config = dict(
    n_layer=11,
    d_model=256,
    n_head=4,
    n_kv_head=4,
    head_dim=64,
    d_mlp=1024,
    vocab_size=1579,
    activation='squared_relu',
    norm='layernorm',
    norm_place='pre',
    norm_eps=1e-06,
    positions='rope',
    rope_base=10000.0,
    rope_fraction=0.5,
    qk_norm=True,
    attn_scale=0.144,
    bias='none',
    tie_embeddings=False,
    parallel_block=False,
    extras=['capped logits'],
    init='orth',
    init_std_qkv=0.0451,
    init_std_o=0.0,
    init_std_up=0.0451,
    init_std_down=0.0,
    optimizer='muon',
    lr=0.0114,
    lr_mult_o=1.5,
    lr_mult_down=3.0,
    beta1=0.93,
    lr_head=0.0426,
    grad_clip=0.5,
    warmup_steps=0,
    schedule='wsd',
    decay_fraction=0.551,
    decay_shape='sqrt',
    final_lr_fraction=0.0,
    batch_tokens=65536,
    seq_len=512,
    doc_mask=True,
    train_tokens=514900000,
    steps=7857,
    dataset='wikipedia_en',
)
MLP neurons of a small language model. Each row is named by its layer, matrix (up: input weights) and neuron, and shows model dimensions 48-175. Each number is 128 + 24 x the weight over its row's rms, rounded and kept within 0 to 255. Numbers have three digits each.
After each neuron's rows, "fires after" lists the tokens most often just before its 100 highest values on Wikipedia text that the model never trained on.

L5.up806:092156140139141160110140127188107143140144150098128143079153104133112146135102121154117158099116106144151159105139099116107107107166131137142120122123143129081130116140109129130169107141169147128127155136111119126150175138164144150137133164117147136129136156084148119130124148099140132116131113131154179123110123104133120147157136144064154083101091132136073106153148128121135158104090
fires after: "at", "c", " Sc", "if", "ap"

L5.up56:135155128146106174118085110123073147088117091117078098151140126147186172137079114152124128143104137137183155101128086126136128135135113144092154083158160127137139148137094161143145149087099171142143174114149156122120076102140129094149101112121149130137113097079131096080156143093148098120108138096120151124133137120125159121161158138128148120125161120143096119122107097139157109136139
fires after: " R", " S", " s", "f", " B", "fl"

L8.up340:109077137146141112107175122075135069104143140130127136122120149142142117106115158132143107108152148132143146140129116119146118139133138117148133139111096192113140134103143142155175172104122124107142109117113153118167135096109097121105115128099111143146108131112143133127110113137135117133116138133125126144134119072121188120159166183158111135130084132081133148136139164132112164080126
fires after: " to", "19", " ", " t", " At", "her"

L3.up550:151142120118130128107104152126114085141132122110126142148110145111140124144116135100093140097115151100160148147121112132090146143157130131109138105137131140099134055122141139200114129066155162094113046116117105103103141182143149149151164128151124151108180147128111095161110148120143151120146090154146135159169132114172113082110138110157148091150110130126129136120110129109144080126125
fires after: " M", " m", " f", " t", "ro", " T"

L3.up870:140163159146148187098089147150140126127090172159095077141120125099139128132205122140159120128105156137134075123173115111117141147124128093077142180165132160164143153134125110112150132146145107107123107117102076162134122126148164122110111130125153115135098151098073132131139096153138102102136170126143174128096113085107116122129155114118139131088121167126102142114130083143130103132104
fires after: " col", "on", " cons", "ol", "ons", " r"

L3.up909:156114098086123125107092097151054135098155134105162164131143101136129079106082116106109130100149123131136137090151130127093164162113120146140136145103153130108143136066121086123156082091128199158124159142108166115109144141137100122116112086149127090139151101128128119146117153108133136158151128084165093127166126108098148143131117150107179160143174138138140111111152092117116109124169
fires after: ".\n", ")\n", "\n", "z", "\"\n", " T"

L3.up780:130124149092124148156159122102137112162135133137113126160154147162109138144191133119097146099140110119142100120131121134138150149126144133111175120133144111193104144171141141109101087140107099090102114142103092095104116124110100094098151182105111118143147142118103128128140094132157136100141144147088152155146154165093110116091121139084166186158141084087073145085176129136104128091133
fires after: "o", " w", " Co", " to", " b"

L3.up77:141090126109157148130150142054104119097145106156138150105143134154104111125109158130138101098125107148097127136108121155082100078138097131101128149109116131133095171133125104156172127133124142138156153129129148128152134133123137143127121110110126125142117176129162094137130170091132146163116136150096161091126117144150128123091142108112135114138150074087086115109151150116117155148131
fires after: "p", "use", "ot", "at", " ch", "all"

L3.up985:151152121133133144112131113155123107139154128084100137116129116144115132081129150163164118129073074096125155186186124129121178119134130130117133138129129104156076132144160140142152142116138092144065114151089121149167087137162129110112147100105150141161119143146103119127125142174155117074167112143135120182147120083115115116085145123109157127110122131088129140136117147151114177119128
fires after: " to", "ord", " R", "oun", "ank", " r"

L3.up990:147117137124115167135129130133127108116146123080114142099093144162124142117123122134140142145121145084109102114165185151092143126156155118128135149123090153133121174147122122175146133131129089161170124112139131160124137168151094118167136116084093122156100188149122143154151121098122183135094133129113117193128137085152185136109120125147150161111138162123128133127135120101146167090121
fires after: " de", " to", "n", " t", " T", " in"

L5.up473:113077157196127175157080129169129160147116135131135131126144121106147136135105110165119111109109129128117108083135108122103135128120145139123138135137107126105110092104153091134161113085086171128147117123157107142132081119153126141160123146142116153097053116126127106108124107142093150168101126172137110114102105071095146124144146159136147112104149152113153148124138106086140185128148
fires after: " r", " b", " R", " or", " B", " Pl"

L3.up54:144128144112121149107093116137130154166118122115144169092155127130114116171100157136173102126115106122155080083147163128116119068111154151138111097138089095151133090125127148117162119113151132117126169101154117160103094129130160134132102152163135111127074128127124141120120116090118115139126138126119173117092148162122144135103145157143196116129149116133133120145160118149093132131119
fires after: " pl", " b", " sc", "ri", " R", " Pl"

L8.up828:176119100101120153152127146144133110139141153158147140166128168127111146162127163086096153099126157134139127137112163093096131152088122101113128106138101102145111157172129176129118135105136132129124145072129110121154084159093149137114154155126134118179146106142153101138138127131097148104154094088102161126121099111080140169134124160114142164097106079118174146145131083124116128118135
fires after: ",", " C", " B", " ", "C", " O"

L6.up195:105163115134118123136144142142122155110160100120139137134153160132091150104138136147150135098136157129142095097143184143142082129101097132129115130162136107144198138134116123145108123092140108144130116096145139087129089116125114158106148142098119115126137119148161136117106119120108152119135133131135077069160154123139117128131157123148120133112170161142121105118142124127107099123164
fires after: "th", "cc", " he", " b", " c", " H"

L3.up774:196136122147162119099116106131119113144113114152118147123149141097124121160137185178135134111143137090176144104100092136149122063104179126065111133076119150112136109149122115110106130168094127136133138103148157090158117114120112146116148158141108108119113177132116146101160147134081139125125106133118107083127125138122150150125125139079136114186111154106157149098127144119098128123127
fires after: " B", " b", "B", "d", " C", " st"

L3.up357:139123096104175119132184162127137143134135123124150151112112151091099099105134134128122137090130119112116120125098146125106119133140100126115095152118188095156127148084147124128142155131097148141139140147118158152159106148176174154114132125180142092137109140141118131148158097114108098121118096097117136151124118094172139120129128114134115104170092147099099183149145108114161105099162
fires after: "et", "t", "el", " was", " comp", "p"

L3.up352:144158155146162145172129146187122101125115134165149158117121124129124144127112152128114173081129096088120107121156134114103122121149158152109149144103125150120151148081147095149156159125072129125130113136139107145103114113117106076122129112154096125101146123099123136163174092114084115102147154150166114133141088117150154189129119122101112114111131102164162115148142122128140151114155
fires after: " G", " g", " tr", " T", " D", "ourn"

L3.up937:102110157101103163092176087104124161143118155134143118113143118127130149085138096149168159094158157129132111116119092115093122103128151132101133150118115165143141137176156121132141138105138153098124123106129149138112138133120147108123165162129093138107105143132142133108109127122136175116127146124130098175095120138132119165123140126153162138111122112131053155122122113108132150158122
fires after: " B", " b", " m", " W", " w", " "

L3.up808:149129116151133095122146098099116108108126099162130133125159138142149141126140160126122142124137175129134093134090159111136133153106148149108125142097133118125131130135133107136139170144100107118133150134139161121119111097124147121169157124099133105126123174168099141114099144144155172120084153161117087151157121140123130143090113138139134127105159129114149130095143136117152144130150
fires after: " b", "d", "b", "k", " B", "h"

L3.up772:098118170115171124101125146088142107132120118134106115117104135178174136154155087109105119102078105137111117103124131080130147116119119113136131168121122141117133110146128098111098159103120096136112117158145095118144145144093135117139126153118148105156092115129128155129137123129116114137123140141129120171146106145123145136087129131124122059164106152124063127120125118128142137149160
fires after: "s", "ro", " out", "ater", " f", "as"

L3.up677:088147098129132133149099142096150094118157134133126166159142178155129122103141105138140135139127102072128116089095168136123125146160171138110155107151108131140122166111125117117141125155161071070131109127145149114125110125130118152134157160171123139143123144104112167136181125042105110150151137128175102125117112135124123178121132140111134091088107122111121124192120147134089122126130
fires after: " G", "ust", " D", "en", "id", "ud"

L3.up369:116153074102151128102133166160143088140131119114128165152116136145135128099150118113035125101140100109124103152154091128146116102106133128125101099135120141147172120114118142168141136103120166154144136138117151148138123167123145108141121141147121130141129176128101080125115082094155140154135127096155162133173095126138133174136150125145124128109100130108117132123127151174176126142112
fires after: "p", " Sp", " comp", "mp", " a", "sp"

L5.up568:155099100099160145129158110085131143090136100118100085136138158146148133160192128127114143134130106145145134087150125152149126105106148135151115154110147141177147103169128111118152171111161140102109116141134157090083125124137134115088116146132130112113115097138117118112130133162083120132074126130122144126172129160108119146156126122119151111133112116132084126165128126079100134100143
fires after: "ab", "al", "aw", "ant", "m", "h"

L6.up447:180103175141146103126152110147100108147079106158118130149153094126132119108084164113120098119155153157120081106120113136114086118128104181118107105137147163117128147059127169109133112149138151140145164100120107138124112092137159135106138159111134115128148120134116129130104106083118115094122104116101107128124130128125108110153126107157124137123155115143167168104112146144143175141130
fires after: " G", " R", " g", "c", "b", "g"

L3.up690:107127175158103128115132083161140129170139130126143147096149115129108107134107145076126086114111155132178128150099153145169168130145122156105138101130156156118123130126099157155164132104170117126132116132104105101088071077170133108137160129108124126144129120128100148160162088102158143122120091120107121119131101136103085122113147116119129128138145115139140120143174136112129136162156
fires after: " J", " L", " M", " g", " l", " G"

L3.up941:145129110109124122115139169160168121129123140109136127120130119125126089152148146086127170114123099115175135135116129156147085089122151101137125134088142139139144128151148116136114094127151114112137150125136099133106105135122140102089121139159126132131082133098108143083147132140110138124146089152096109136165121095137163099129187138120124114118089137079125139121101120148097145159116
fires after: "m", " m", " em", " L", " Comm", " l"

L6.up443:151162100147098141126160142110191107150085183145120116111116151112105104141147102127133129150131140125153121158127129130119106122100144137108120124113100120138135114130125114123105107123155134107094115150133112159146124108114130129171147164140155126149135143110117101163082144140101125116142091109137131125135117151111163109083169134181123163105161186153095129106109107161143118123104
fires after: "==", "===", "en"

L3.up966:138164130161159083137113140166161135113141137119118096149111115128108154130130206178125118157119146133128111127125128051076162091136083073155125094179129140171149115102155169138144106167100128175137129160130114151139120112115156141128134133141152118140104160137103127085098132147149147124136132143136133155109106130143179076114158143142146148056122162093132148105115112138102117144106
fires after: " in", " r", " In", " R", "tern"

L8.up691:138114136161113121170153116126121112158097113158090163132091156149112119147175149137063102130104162144137126160133128095135118142112107122168074132124094143169148131132157141113125116142112097132113112146137130130160121113152106141139135130108097141142122106139144101166095139129093147115165108119142150108113165137145154121093125089112137164133115192171145154155154117146101140157148
fires after: "==", "==="

L3.up577:167169125123096166143122137116138126154145150134141155088109078121172183106125111117180110133118090134133119090132111091116104152129097090107143158108142161140113143134083107157158122138104174128112115183158176133151143151145100092074115143129140108146138106078074104101154168118130091142143150117111118106133125122118129091113165140175166136117144114123119168145144111124127132135114
fires after: " r", " R"

L6.up673:138138122160125140155136113155089101119115093123126131122065098156110161124114109098102172132131115118160173089118100148120112125129114167130087156148111142168159162147129116140132115167106115144135084139156129121129115109135114091127137169141133107110111144107109145167104134164113099121139152106142145115148143104133138102142134138142167118113102109146119102125135119144129141151113
fires after: " g", " d", " c", " v", " b", " r"

L6.up0:142089110112096117141132127155105145128133146126146135106137123132105152159132066155089145148129138113126158131127081130150119159126118115114100124169105153156117158190131117109163138117133123106115153146066073151144090166120160175127098165112094113150146148141177090129132137131126122115092141133149122141154142110077132151135096119170165109120180152105136150115163111153113154140141
fires after: " C", " o", " c", " Gu", "c", "he"

L5.up845:105125099159144113095097102097124150094158112153135156146148176169169127139127086126136150110157141113147143105164146095175087096127129116126157112128094106139163134143134095126137138123159132128127117119139128123081136134138155109110087137104115160130148138133141131094119141089123096131097121119153101070097129117140124131107167167137089090137172124109161133136120107149140166145153
fires after: "cc", " c", "v", " Car", "c", " A"

L3.up74:167126147127154188120158144094127109186138151093132064115128134122152160166134124191173100125139170104130128099109122150140096124145125169139092108113130145103110105154120125122147153148136154071100117112097113154167141137096100125121112154115097112143121163119129114119111157129166151122110160135105143129171119119128111145114147132119105141139083115122176128180159154152115138139102
fires after: " c", " ro", "uc", " b", " C", " sp"

L3.up437:116137117151146148143144154118131131177202114125104117164107132145138113191134130093108130088106141129138152160128110159106137135143131138126111151102116104134147127091136136128159184102149085087142109122160108116145159140102168113155183147154134137119088134110148131160127155137139134116115129115097132119116101089153097138139159100119110118109162099126139140151100105175131173162114
fires after: " M", " ph", " m", " Mar", " bu", " Ph"

L3.up81:145134100077144183165110102114091122118133104091138099102143139104107105110099139072116122093104130126144110162145165156113185108098093092108133140102124115134157150107118144090159131143137175137133133140124137132136138111146132099133140130157146105130189167104147154129159097123095115159112142097142180143154123122133142100172100180128098160099121104097144137127112201130118140129136
fires after: "\n", "er", ")\n", " g", "ter", "G"

L3.up177:160136105138113187115126148148152161115135173118119124161149156146125138160115118127136155139089116157122104129118123093163133128128094171089123162124146149125136136117169100149142131113144160118129131075128095052129113110106133150102130137102098107129174130150124080096114147123130110062099150080073135131155126133121106131117125125160157131124088147124108156135206146132139135095138
fires after: " C", " c", "C", " r", " R", " N"

L5.up298:130099139114141108123131124112129100177131117106123127168144095153139145124138124172148135107132166095101081153083123141133127130130103139105123099119139142101103142125117092143117136135088166137118149111145164140088138118132087137122139147143097102157195147141115126134182147124136175120138108174147125146119187121084093118122116160168084069114122120109099152090143149146145116147112
fires after: " W", "C", "he", "b", " b", " sp"